MLP neurons of a small language model. Each row is named by its layer, matrix (gate and up: input weights) and neuron, and shows model dimensions 128-255. Each number is 500 + 50 x the weight over its row's rms, rounded and kept within 0 to 999. Numbers have three digits each. A neuron's up and down rows have the sign that makes its largest values positive.
A block is one neuron, or neurons of one layer that tend to fire together. Before each block is what it responds to, as a language model described it from the Wikipedia text at the highest values.

Responds to: Mid-number separators
L7.gate61:419504523494497522484501568523488487486521542499493408567466507502444506456371457484478485430563522596549494554581534438447411603488543430418456531472554467558555526517533585466464555474516472417579441413438387471516545528566483533587510531457474494571504509486537498523521506620548406511489496512505501516462545496512571557529544449540445498496543525535439433478415499459490501495576
L7.up61:468493545572539427487462540484454481597454503571569408465595431500527525516444432489449436577453505475525562511509509501542571492450533455502452448550441505523578494451563527593435395540494441487515487477493499528471519405474439417451536523569559386457522531516535537529551582492490574528455514468543514418418538498598440554488505607437539433418550509436496466428567527533455540440492
L7.gate401:522482520643460530537461538434399469517514502520699458482421456539410518403519477520418498459582586585533571546473623440455439540521535509537502514505481551473550484622405572515467547505630482528542461536426570513511546505528455491603533586461425447525598402587442462473430548517501559481593446512572504472488477468486494549463515533519498485437412530537481485494402507453503545537569
L7.up401:502413564475451481474575537501415512532379529531484483501569535584414468531535551461462460453577454416462481510499502548526561469446530476492493368484477367532520536364484484478463482503416445468481458534466445472524462416517458547528482497510589498454465530434420562416519472521505592524550540470451550538486477511548452575411591447465598515442521424481469466504469410498460556469475
L7.gate509:475501437486528425504524566552442441422519569488501475545550461555511473565452505609494546438593467472522520504510567481533500576521517574537590532477526365449575463548424510535499516379505503500538456481419444514462514515554546497458541483588506489478421560437533473469511434524527470521545488478506521527516530476526423473466483398645456586506508446519495553491571470528608537533560
L7.up509:502437568579445489462513499520356588545573476507497504442507560514461421442437553369466440442485458467535509522527426580423549481501389428556474521524571571530534519524497433525436528511503517464606469553537621577440478465525567468486461506517465457524430552583475490486463504515554479558445438504509508480485546444459550519477528522368482501470411451468523581526472469453521479520492
L7.gate531:489435478523574551529574545514455492541441506488493462477424449468501610548463456465505485504551513560591446550441560467455543537451539523475493446459514581501552462512499537484436394526486384434429576443474527526494466527433515503443609462461533472460519548505455492534477485513493455382566529441528499526466410548532563517537479401541567420520510447467581513492448395429517407520457
L7.up531:554482540565494553508624508490578474572471543596532482487521469514489561526452515487558429406572449468547420557415439604500524463472613523427523441472491529553509451501523514459452402549469569465529440502523474498477453558619647478418559520426530487368491495536482539500514529573594471479513524424523492545442473493440531453426441479518539474545462494555511521453491391458505455463569
L7.gate539:564556479476561511474519585516493488519491480530515431480480530542484505417479518437518479408560492529492575546502511560445467520565550458515411480556598405487511321447460563398415517462588473505406478526511538513446407473554483551519473488584505502504476602420526482472478553536497473511441420482504491516486547483597383545551448501521523473486479471516493491466488477480466445598516
L7.up539:412342455594406465473516390547444519489520498523469501440472444438454462512500519363475499529558596451465534472480586459490533528522510547490492443401435507530621461550526517458521421526414524437581448520468515497498486516419350425503520570569470476376489505519514521524534463480513623520494594493506393490553526583466502521529486538499512483467491549538473528442524482464476492520500
L7.gate577:549443514516507537516485547461550460409524520422507505504432610514431543466555552424406400462452530604504578547540491497385518454567442439517478521492496503553556465465458499464472460481472498524470418458449551475547511458475537566469571435489498471517418450549511549409544538539514473500534531563572495496524461437573518453489544449535476541473515484436535662488471506544573558550466
L7.up577:526458475512485567617444637446400446531503576513519543556549554570436549504578464589459442438506473465508510444560479513419507389509492494498497544465516490467601409526487509461507539463439515503500497544461434554444522510518511514504481409554520447454501513537531615518492515477435408555506515477503465491471531428555482544427489481493447510568513438427514549487492383553527499552501
L7.gate603:452507549521492518525587506540544532440507501483490560512473491462534522499477595405426468509563543513573429458480564551487420411531557568616465480516448405476472448501400446511486545494574504474521516547459569535541513511484475580614561461495510535495545501528376533469473406549535525552478528528476560467488569513491537524424532425556509462531493486398555571547462455476411467484544
L7.up603:487498464495484501425525509547455480448499577553508583585441510490456569462527515408628518460543439544564452509515523552539487508482588573476474555516488408562440483432529554551534531450566440484525483454492543488506604453638546378552567595524469514471506565562515523424416546458490543534519454484617523554431446535463429469506558476559424457456528496560540450425449550493533468547518
L7.gate612:490536505536590524470539542469491450518459542389434516556484573529465498426483464513504456450477389532576483487474488575457503606491593503586514526527484423519540402480528425443509397574542490447587487609529412415450481451497441530548482447490537440496418508470506480521484518566504565484613508469498549547498381518641504447546520508512562522485512463481363529433567535376561488550501
L7.up612:493460483451571437528529517468466447530494471395563564572534556544424493489454509421533510420445549492527485460430492515528520513500485551514464487465542479466520411517439589563550457466476424531437512517449517475417511413471415477508481518494552485517398479487545386494500538533462497534519449485438572518520443415450549493505537422508500467473447415542478465559422489594444531502498

Responds to: Empty table cells
L7.gate1:474468556513542601482486502419525516502457520580534552447501515488470528473515519528563460483507456495437515450526503533451413444531530566584495521442501525471527485475603508575551569509572522540537469538486539473445516584436516514462487533470469518430418589559474512533556491549461591510516458494539405406508455545542478485506474485459550524640515537484569593425423538513407457478549
L7.up1:479477482476566528443503433592511488459535465557572514522496461476514529526598565471505422383551500461535493575486500453469502584472534577495430463401461441658435471454522536480456572499547554524607446435478478442498538473458465565526534501510533454447489491474560356523446428548470552409481504523582507542515487518593515578492445481446594531461542484470568471568503533424489537494580
L7.gate363:406474520508516582516577494495525402537629456480529403497418550497531496494533497529489453496396543409511516481473573464449465509525576524604538488523468421553485487453483517530499546470510484451554512589580504477513460560492449553527475441539471542609515490505428519497508503448492532449473465464509436398480439535573455587503498484547405476487444579494422475474473445456478465551653
L7.up363:532431417556491451524541453539474522513496478488522481510488458493608423472456556484493470514431439527477508512517453446464376514532470528500496403518494575537522488474514477474440518455507470507545580480518456456496425566489454422522483492508444443512539543561444465618480509403519498476516488525467402464370435495598528427579528494603541555495596590515467483424501496395554497505550
L7.gate374:523425476534454522520486450489420492565458436543615535392500413649447535515522439586481535413422446450447491504488465512552449568483464577548475383537434385447454568491458459499553534369475488497527461517593487477520491494466511519481602498484497476441458563375606500517503456424408590438489456474514408518546530467518538536551549492506463495492550563550570535507493557530527505529479
L7.up374:550464455425546538444534563513468453434515501544496538600488473518549476484579525556447461554429483560447402588440448484460476459579521526527416588531398424484424514462534528555530586500578565472511523420507553485406481554424469499458446522440535452541522500573511501507467555562423565441562405425502409501526451509520492449521570486534510550433553517436539531465460595467543512554446
L7.gate392:460471433525496472626403471547510544507497555520494574509407472501525397446474543385536437572489468400514468547473558443429475508494404541448568448366554498480439523534525476483527468518491498456530512464551507487525595485394505504570525534548518512506485560499489463577525522461505425539580444429457459471550534557494554505505501460442518487492487545420500503575453508448515552376543
L7.up392:543407511465479457497578473541413426497513441598539425399472435489536510477501488552640522443528423405406447437518546489505575527477482493469473543474527516608568506402477536567542497442488503509489557481544507521476472500435480454548514470561430573448481493542514476478527462424506616442516511465578504480522416498500429466548453495534518495527486525446493523504530443511471530501585
L7.gate398:452500515553486525555479497526446566485575471490548496429492528496534473546516488548486468404591527485491461560455560436467466495505550565504431425442538512564442527427467406559473550493473458604478426517505479422434502479437522537593543474459446538557553503500430516467506557582389488534466492519497504449416474452571473544572497486458527410479456456511560536548419466403559459579525
L7.up398:549439455533551506461487534570559555514482573553392480499504515545520584522436466532492527440526526494469456568538551438520481474572496497465574480447480562484520557498551494539508542494527366447442480429590466517508511500511519468530492444507496482458459504476558461502517614462506524472564419547461510517596421497489491371433503514494591518506503543454531473451497528590456531512492
L7.gate405:535420540483572516525521491513490485569512483529517546598425572522419555449486540533540487552562559547457448551450595488523447477463424514499466460455442514529524492496499507555598649485437451508606515469500595508451501561405458586541552484500495478578526536492523429554496466442514423455444480542557472532511496453506462505465537515387583495558537435602519513485581448372481514601543
L7.up405:529524515521405558548474520506500425531514387524439509491556524517508457504577544454512510496470513498430427506474518531540479464421425535408444513516417532421425480528530403498629641484418550405559483460499546512544553552481455519529590524473469459502465556448508529454451487457560389527429599553506514425479432498472556423471533571511502525531517468564543505533467490481521530534518
L7.gate567:360470422503508462449588565560443436512574589522530575464511500551500476497552566525448525465523496489478527564503541527491423476514469492375558547464500608521511493510476592562570531464500521541494505438437573513420567522525401510555450603565411491600511494488464527439507484513508541471414483424526536423499481457496593435529495543551543529555553512418612517470492497598552481373541
L7.up567:530477632543424524518472551431514587514531481564551499473452531510476445456508442450468526512585495442466489461544538569407441318557519545433442541410480473557433530512477415488455589524467369565505493475522463595502534550480418515451519446454549460501439494421467565525445553456505424542582470496517496586588479535547489473485444489593450498514473559542470487568537561440592419474450
L7.gate703:400397440458438519544484574457537546478502489529554449493449439538461470497499444529489490415493453597485429476517533506564489497524522426540576558529599473500423503582431504508526584601512531457439494553479451473471524414422534464506456476419514463573484598509454449564374538524425475459496487467414560478539510497595435492511487488509509464501436513498542380544446525462390463483571
L7.up703:465426535460491540479489472422556499448481480548505480497507510526437474607449506553453493463498515541518390429511540519621525391614513519544493539539470460606520567397574505506535708468554457539423541474426569528479542542549544532483513522507487452494428513499465544486459620609502490424482496520545476481528461455596554412454437505531486464449516437468535492436543477520501550423463

Responds to: List-item markers and separators
L3.gate185:436401503549562424543553478512460517498573530515489530509407479566480629398497421509472536560400513455548465506447531569505472464442424448459451460515570435515491466485484532475446508520553491487508419465620490400544533522457450518537461609513469402384535465475474493472490570523521483554492468534451453521557520495487555435554564546486470497475552473563569427407523493478446505510466
L3.up185:429416396553522439486447438526566456462458505496438497480482523552512570422470484603439521519475527539538474447515560535487509450509557519478508530570484476461595547440473485338485576635562424396451485524528489509446549581477546445494516552532543452510553455545540471471490504536541489471417382493536494474512456492512421438471551486475478572455456453560596424453547491465524462482497
L3.gate263:419527576532521502503529541588423513507506419529545446501479432513425505496414460455424424471532534453535521429496494553493457533524514407472423556561471502413522563421426460528502417547481531621494343506549516524527476485531557561497516595474457479433507497408512462484451474564557561488482474438433461569501486491466529481477467524467471514581525397477449447487481490466467480455513
L3.up263:540586459424462458511512529545487419482557450486523480516581466463454485447404527509470437457428504484550506437475547484497469517500652518368438488577475529499524536471434474424557543536430523530516490450604552619527509512532450513479560603591558467435548518507486473518521545609505562415534509570436598537453507471604545510580421563607559487511486505513484560528578514514537508564458
L3.gate603:471510499569523449564503485584469485557526455429420611467441481513469507518477385571448435491541508485493506505515430490523452599427491452480459550430444526450541539558420409476545383618450538540659478514541388534437520510553445462407468616565540512455572531450551429385518504399522501538486512471456489435502395524499506478518518530553520524535606382532531568506494460557495487499499
L3.up603:406450495554563497663573486494493546526412491417481496419454510489530450532529473578533526508441598469536458505497580466544453519540431469426450597568477485432533565446436528495550471524413406498566426483472498442502461583558480549542491511590503564500481567495467486528489466358513492595417445414504504557556495479487490413563431556548464504559500547423465570449521441555544530484528
L3.gate622:397483499534459496543495544448452446512421409574493486503556504467361514521427536528516532497455529473493519524377622498414479509562586443531524543486460530570474439498521520593444533485466580569503453529499540455560545528475491527420532470561457506409433505491459439473432391561504569416519548500536463498491459511509521478522540515555537490474469500543501512459495548432491471448425
L3.up622:433527464390487538528502563443508532506492473435488566565536464480492460418489541586505464433420469475598559525448507473387410456522606480479412604472548547445499502524553437503449519536461487483452466525498560472481520509466499583531464520532507511453493469520511476477438466479491515476427500552480591548514489497598582535582491536529556509529488456503558524525575501503510406570443

Responds to: Abbreviation period after No
L3.gate142:513495504510430507522473512533462564568470486424477487544502466524519548570568395564504525498445575498385445447548545461646434492575448486493480523534417479547521459536515562398569436561508509520452379493439518538573503486498511454542564471490510448493359552522501530450476477506472504592483442512524509502442492459416487539476435542593522467532363480461590535447505498520512527583496
L3.up142:471474496635463434486590500531490515555449451527543495559494476465461479438567498633415466487520527456582450452510482454473497495547401539499477565494424605439480525478519540539572561479542535498444396514403445449566486524415468526580530563497493537476423488503476509492476508494522417549467523475454497488485458548491525500408503470501516472489654528427519552487442541489548469519556
L3.gate206:427473416480447497540472425528541503527434417459604503466564513485493491443482479508571460510568476523577500429574495439481530501453550506480637481553478493430550510492553463518461459491528577563519567450518521582429527536567416481521444439552472473549459497511579474546546466544418482515511460545618460473448470454539447516546451458491449508579512602526504562447635425393575444450502
L3.up206:569356606493496461540553485558407441463513529498510510466536516429557583489504523525463533399468548515414537562544551471476504498548520505589486585436504512430489499539439500484537459492510527466485579411483503513497480489471581452446477508581427601547542489499471512538529426461432469495635498478470483384451579573481422438527410591480527467566574503522456520473540552580459472577509
L3.gate248:501525461539446545462446522479520551590417479500476477534553506457513490450399468483477523522588529575455572474543553439465429468574461405531562442552563500534565400490432528473466537490542390483443413434398525531507449589482525489546458510446534560493464470500526502412527552420453437545524501513493458496561483518492507552451540496509568445546498447568564486525447532487470491508428
L3.up248:424495439583454556560482428514507509528510505448500618569536488438458525547504516504549528476500398521444523417456496503504440480545516561484554521544539481477490429540495428522528530523587512477380439378450497541557535552423454509524467516511487516557465504497484393475481506499483457497502549514360509489489473472554478489595537492517579439484477500597539435582553498452424541554460
L3.gate455:419439477521443509487452548508495470529482409524460563531513448548491540523624466460534413415543537513475473419542538443503366485483488536501541481439498538460402433518483465543525551482573458429525472431448418540471490547491426484511530542482552500490374466494477420519470506524500530492421541362489419557452448559480474453491474458423513488527517519549516519448502572528454468487471
L3.up455:434491520466501547514489404462504415453566612417533394510593532501518530557489450530470518567446531483478501495565565462422491545451568440497450491515516479505599520512526523442492524515514467418441448533522438486483487466474499539534479475603563526571484465462542429533456573562527527455440487514525536470512478457502511512480559438490416462587589475608559473443488431479524466534488

Responds to: Title-closing and empty-cell tokens
L3.gate235:499593552522503401465425420474492481536448511468522550500499466519516543485454589570520422442427579490523535466555545575571493452464496422507483472497437514486585538428487568462500481503380429435529557494615524376478508524560447513434503418516532480492488479541528518475517546549527510481536451409572492563563456420475411497462490563458395492641530480477447441481570552478457475471473
L3.up235:607557492503514458476412531536457440517400458508440501572509475529539503591498531373432497502494550600464527523444543477521534443505500490542508520477632561544411531528567559452473473565443511594471482591466510568407544585542490497492511519444475343554499541509637530466565497599498372429531433532488447488533507552511402514514563536470599567481446456504455513566408518555515561443479
L3.gate277:457497459572454475614508433547465455554415437549410517417500516507516456470436480524535541485443474440409435489594541515467506474466462521510493432489493494537509516513453470546578565436558413446512517485550454456395563529530508482594478517504489525557422458560500491515463412479428453537583498512606477512511515480528512573527518477513585479493559542466624461522578533472445506589402
L3.up277:476423488511461557536490439542558460533465463410490565477442505471552519524525455575467444472392510528480456432606481506423472474481435483514440468462439490519485510392426553433583611490471524460521590504425442455481540484486482511575447539510374569483535447527549450651482602443506427471571447583569499459515456437498494488592552474461514482600506517513539525515620557538487473524503
L3.gate346:466495491460426401509516511429415624585504537442479548506467500502531517537432420495542527533490551514478421517598513480468546450483507464453444409464495581521510538472511388461425515413561552498504428537532595456471482501465501453458495456458521459457594449481554472575477444584462410409560490510500503474401545529527501474548563465488684388443483467599521492546440478502565499441555
L3.up346:474501544493590489552402476576539470488526449533441478446411479506467484510470537466521586497444416497452548460471465557516587528487506504509525577505482590548544451525401428554454531453549429475590531500541446488514529411502477505597568433568477512490511506460530482481549451585580499519512516515524571483657456450556411520506484467547517451449558551489458440481525462508550559474525
L3.gate414:508503438455494516548448491432512445469490449454496569517434485477488532362527461538504413533503496468423494474570455551558576589417512481380563439486519554528427545498563527458454535451444484400560499512479500512449456562422512455499480553456423419564418519589440488579429519463492490435525410448522464480525440416499553579527547470412586462538543455534535492472483581456435514490546
L3.up414:486510478436514509526503519521563468546514535512477466534438504552500529505511502515492454514567562498525561555583502383442540515551479518559435509511546610470481511511513453428467535433591510568477431501470480461407564484474529472431507417516484428548442475498487532526498493452512464398485445569466482481527525560544518601580427437517537512490509371480476453527540484458463584546587

Responds to: Decimal point in percentages
L5.gate45:554409459443546401432473501515581449447513556510458451473455477522410478419527539526471448451493511500525467456534597555530662508489448421609519527366527486495485522457515506447480508495528511495554558584487539557480602545517510550493558583496481480491456473504504527493402444501483494564463524518454522481491534507446327472490520503517550429521496458451462486386371531512481509501478
L5.up45:559469459484570536490462573584506512482418432513508461486490488523484553413483623433484570478478582474604547538481518470499512567436532549563469496464414560526424483535505477449549419546451456502421501503475555491463516489572560475598489513494424473492515465520565559462563477495494347508511541526466484569428449501515570448494536543509569586490448488495392521581558483525425496493514
L5.gate121:483539469496554456551526507641522476501513556465471504580484416515407574354503558535407467474491530560436565471418536468482470455465539536510478539480486460499560502501493475561543345433506492593412522499504563564390618583622562463544449462495548461547495527483474588453548483493414559467487467468509519444549482466514590525499529553584475508525467503440547491541523391488509554463585
L5.up121:557535470528494591515394442565418560454501520454482563572440474603466509536471511519469496465498560498425583524521567403473443555440522356444523507546525472492529541451500630416483520519557508466489416395465561447573471490530462543617511432506560378467634539505525519509534515493540624521491399495530466580463472355485468499494439504588531521531492410504492571486451430412426499431426

Responds to: Table and infobox field labels
L5.gate50:535400454483464490551451456529502491521442510511533439441486523490483521446479567561485613400409538407534515488565525501510518511500468548467496447505524477473523433538476484453464526508563449410430459554481458503577495520471600572573538409465486535510515526465546516445429523479572431471548451479507466419487452508502527493685542467554544485459555471522517587477487548423476470457465
L5.up50:465413472495479528560525530473497420522494488549433492557480545436520429480452486413534503409444506505445566546560476570440398571555406469507479519461423501512394447505486554544486584499496466470572543508495537420531486533505460460550588537480452509482497430549416467448489453548482459505559535518497427433439525436549622565455419420516489483441546491466500530509484510500548570401518
L5.gate505:516455514453473421543503517531476417505438542537466480443581443512517448577460438513533489578508426522483530541450520493471562492534460469490525476459477472587493492512521578524420507606492589474517457455471508465490475574488497457510487397547485602449505521391418539448436421499531507565515344489433485500466460438484512476469424538540540520446560547480533492524500557430474363497573
L5.up505:445510480491605450512439524466442457512505553480514430458531603425531539537396479433412546468439484522532515530596528538499482453464463502416522487388423454440558468556551501556464483440482506432385544455571459436553455552512540541549502482481393533470533479449527470489468442540444546502526403545483526455492546622518550605596466547596569433443475460468551482542448454433485567549490

Responds to: Table column headers
L7.gate14:543543440481470443513456493415498515521440466463528494497532502559505430523423489547452498413397495340509506433578498443470533498497545500633519457519492538563530475425576389536534552462559507463513535548589528454456367437513393538501493483515497510480534539509523531453563485488472561613530404439502476473439460585403530447554575494624553538540531567593584572473429551491467547571486
L7.up14:413592529515419423519546454501554509503524462496497510437458466466523524531414491529483552463482509476507524474581515492554432488443562516528507541504526554550461463580493492528509581401520443510437524555568513488484437457518470509458447527440526510447511490550487520536573449499507478478495453468466518473436504541399424474533466500559520418533585542513521596439451554555497544540485
L7.gate60:515418497420457485537515534338448508500491458476496502482504519531550498548439470552495523443433521448489525458559566543449511489559506492541526475562579488510506513572453488461473573492523480553556563557508455454452553513477497489508507469509512559506458521522430507372461501435524654527559466584469473481500485464507484513588536392507499513505524424500492485453508408386598464479466
L7.up60:495395591491496454530532498471410450554554576431542468506515470458474532532499461483528536401582523430409548510576485543514479530561485569563514474520468536528502483472564423529546432599445568494586348574488408445588413494522400541462483495489536535516479451549469577397490442500481447484520481563533518511500456517508453446462529347431442484509548464463495568440521474460518557466491
L7.gate143:514471380524434469499531517343550528519578513471434502453438591599427588467457454528448442509528525426435431483470498464513373503607524499533533522541508490497543405470360556486476510487489589508525357519514551493510455480612571472453527453597511463445554511452540504570541494478401447519430477543540551534463510498469512519572437456482496532505501454527585477526490481583516439552545
L7.up143:548446500579416524540332452377513554472516516463504551622475511595596496493372532551556472539465510475528512517532558456500531556562571537524560474487544526559499475449467496508490446483540516542495490445496587474493538459568546508532444464547445464506441413401523591460576488541386511505514461528501529501472519483509488478543465507419532485482432582438624461535423541517598539574493
L7.gate371:493520472426496491494542426510505566513469523518554469516493524407461547508506407522496529457415481437515494572404590470480415512490503515470434453585440528446500392529520548513498556531487415480530458452587488446422440411434533440527570483500481526513538560526549565384472482540532579457626492434453410540458419506557516523529541450566472579485512459512493487499451510451488521405409
L7.up371:539537549541408548551559552447511480492504506424521544502456547517505491520448487559569443545456503495514536436445631519443438484570462562481489568619468484453527416494530451524507536509526548382490452444512487631587550551597428525456471467492524488480371562443488538510567469509526571467587516538437509530560473479505526409553407550507449494479574412419587464462496476491473569519468
L7.gate376:495421425526548517525507458488480543476435528446571546603478700517532518332547499524472493485595492498496541476476618481457479519343468501539475545481458542476576532453497534492429566481574510486384449502521458513486464553484417482583481502439448561530497639430494526513446534531490488504585469524441496528489482458483497539585394483419437553530464482585452564549516573495494521536494
L7.up376:522488528426531506504463415518494532428536473467510440543449585540540592483469423498503509416467580555488593536514471493444471538422446520488495463526448545454519582470543537468468445579544579458577400530559488433562549463540468448441521389595422459522496494615516573481471494485493513527515443518420548541506549473492480444569477487563356420528427468467461548433427596552458486496613
L7.gate433:417476472431515439568470513424600418459516614578623499609418327418420521501478541399455538469442487474463531477479577485481452516571490485570472480505484546513535464615583576443445538506498555541461507521536527450518590567517455553512521406587498525516517510551520457498511561385505506505471541455479497409501502468525541526516498548522502574530417534410512504500609401570484560482578
L7.up433:467508504433472527484530448501627480509453498574533471539541483512504544464498597476548460448442523403508484458473451520496517507527525399451467476439542525546576482472495494509496464539513447422513387561546522492483413516529541494479565565524477549464541475460444567559454607449460589491519509632463510518482387518492503549445566573529357536443527417508474486449512513549526534580474
L7.gate443:410443526496521606454440588515558530447505516569510532447483490492566558519485491602445510464521512432478531619406582474485524427442498450488513377492485488485383442462523562471434535482489506569523503498461502516404564497589512560508473513497400583505527519521483492465560525495517517502578449479532405548529514517480469525444514535538516436507526580482439559549472588447470571485510
L7.up443:479478565542497445422315493505561448502432539466510443536518481496495552527404409534470451460543469451517562546466457477422435475486446434535575429529546563471464512478455522584516473489478551447542408512514510522551558450508466469507364469462486603564503511358535544457516452507491587506393449559605470537458500506525493494469475577545460476593515530498521521480511518517491460556430
L7.gate515:462378516432457435567491512454483548540619557508360511448503498566551524502450603527539431462540479509482499445447610460545495538501534536478477568514375565565569468556568496369539541523489497418568448473510523560519608558501533425536498455574470513467488512410506503454579468496512497486573457433486475468408541393526518505514521523535508453472526517483519557424569524582544485482577
L7.up515:475540620441532512469450452481455456499520472443526514607496461392445484522493568477486454545467495373566518427509495476475551577460469384562359491508465561497545498479520410474615471437519533606453421508500562526515473461509523449472533543484518532545479591436503478530423571486546636572383581443473461571528485484543448473473560612556551552474491496468457456438484526456504552470502

Responds to: Fixed-phrase middles, table dashes
L5.gate421:477420519516539545503543472462532500564550496542487546499466461470412473441560540535526550542470522480404519562540646493465559451529583514463441590511499430511452505459531546517455467427388507464517511487502473493467569502471537554417541526471491512530521606463531554476502584495444421521534515588536586490495516497541452528607492397532500559431502402441495564504438523495372471516434
L5.up421:501521479544444496495512450542577419569428495642518566479458481538502576552434499501477596532426508472560467484455458539453496568567588453532555550458509443483534529465439431487506451526534447463485408446457546433517474459519468487578516511503484532462516553531535561522592538568528393522402467463399484419520505453447490452511426417503493476512551504407457507502608531466594489588561
L5.gate603:511451416516478464529482433517543531553519509408491542534484572520459568468469571525575522569464470535503629511451532522403523519495489492514494536576499524464436498412479539570509591504487471514503548489527498529537531548418517463537488565508503440557564525459440547509470452486507531522551528646539532551514524530395478465561491530502550533490502519456587426468569529577450516516572
L5.up603:530486472573573551550546469556483487556573472552514492532516547512534467430490506428473536475535360425472461551501572473528474563474484514599469480472594496408428522441496584442510530443572549542526520492547469518491552493509522473535545458494448494564593517570554440493554487505504498578590452449472451546452506447556477503503442503556423509499487403387520605367523496538558512607563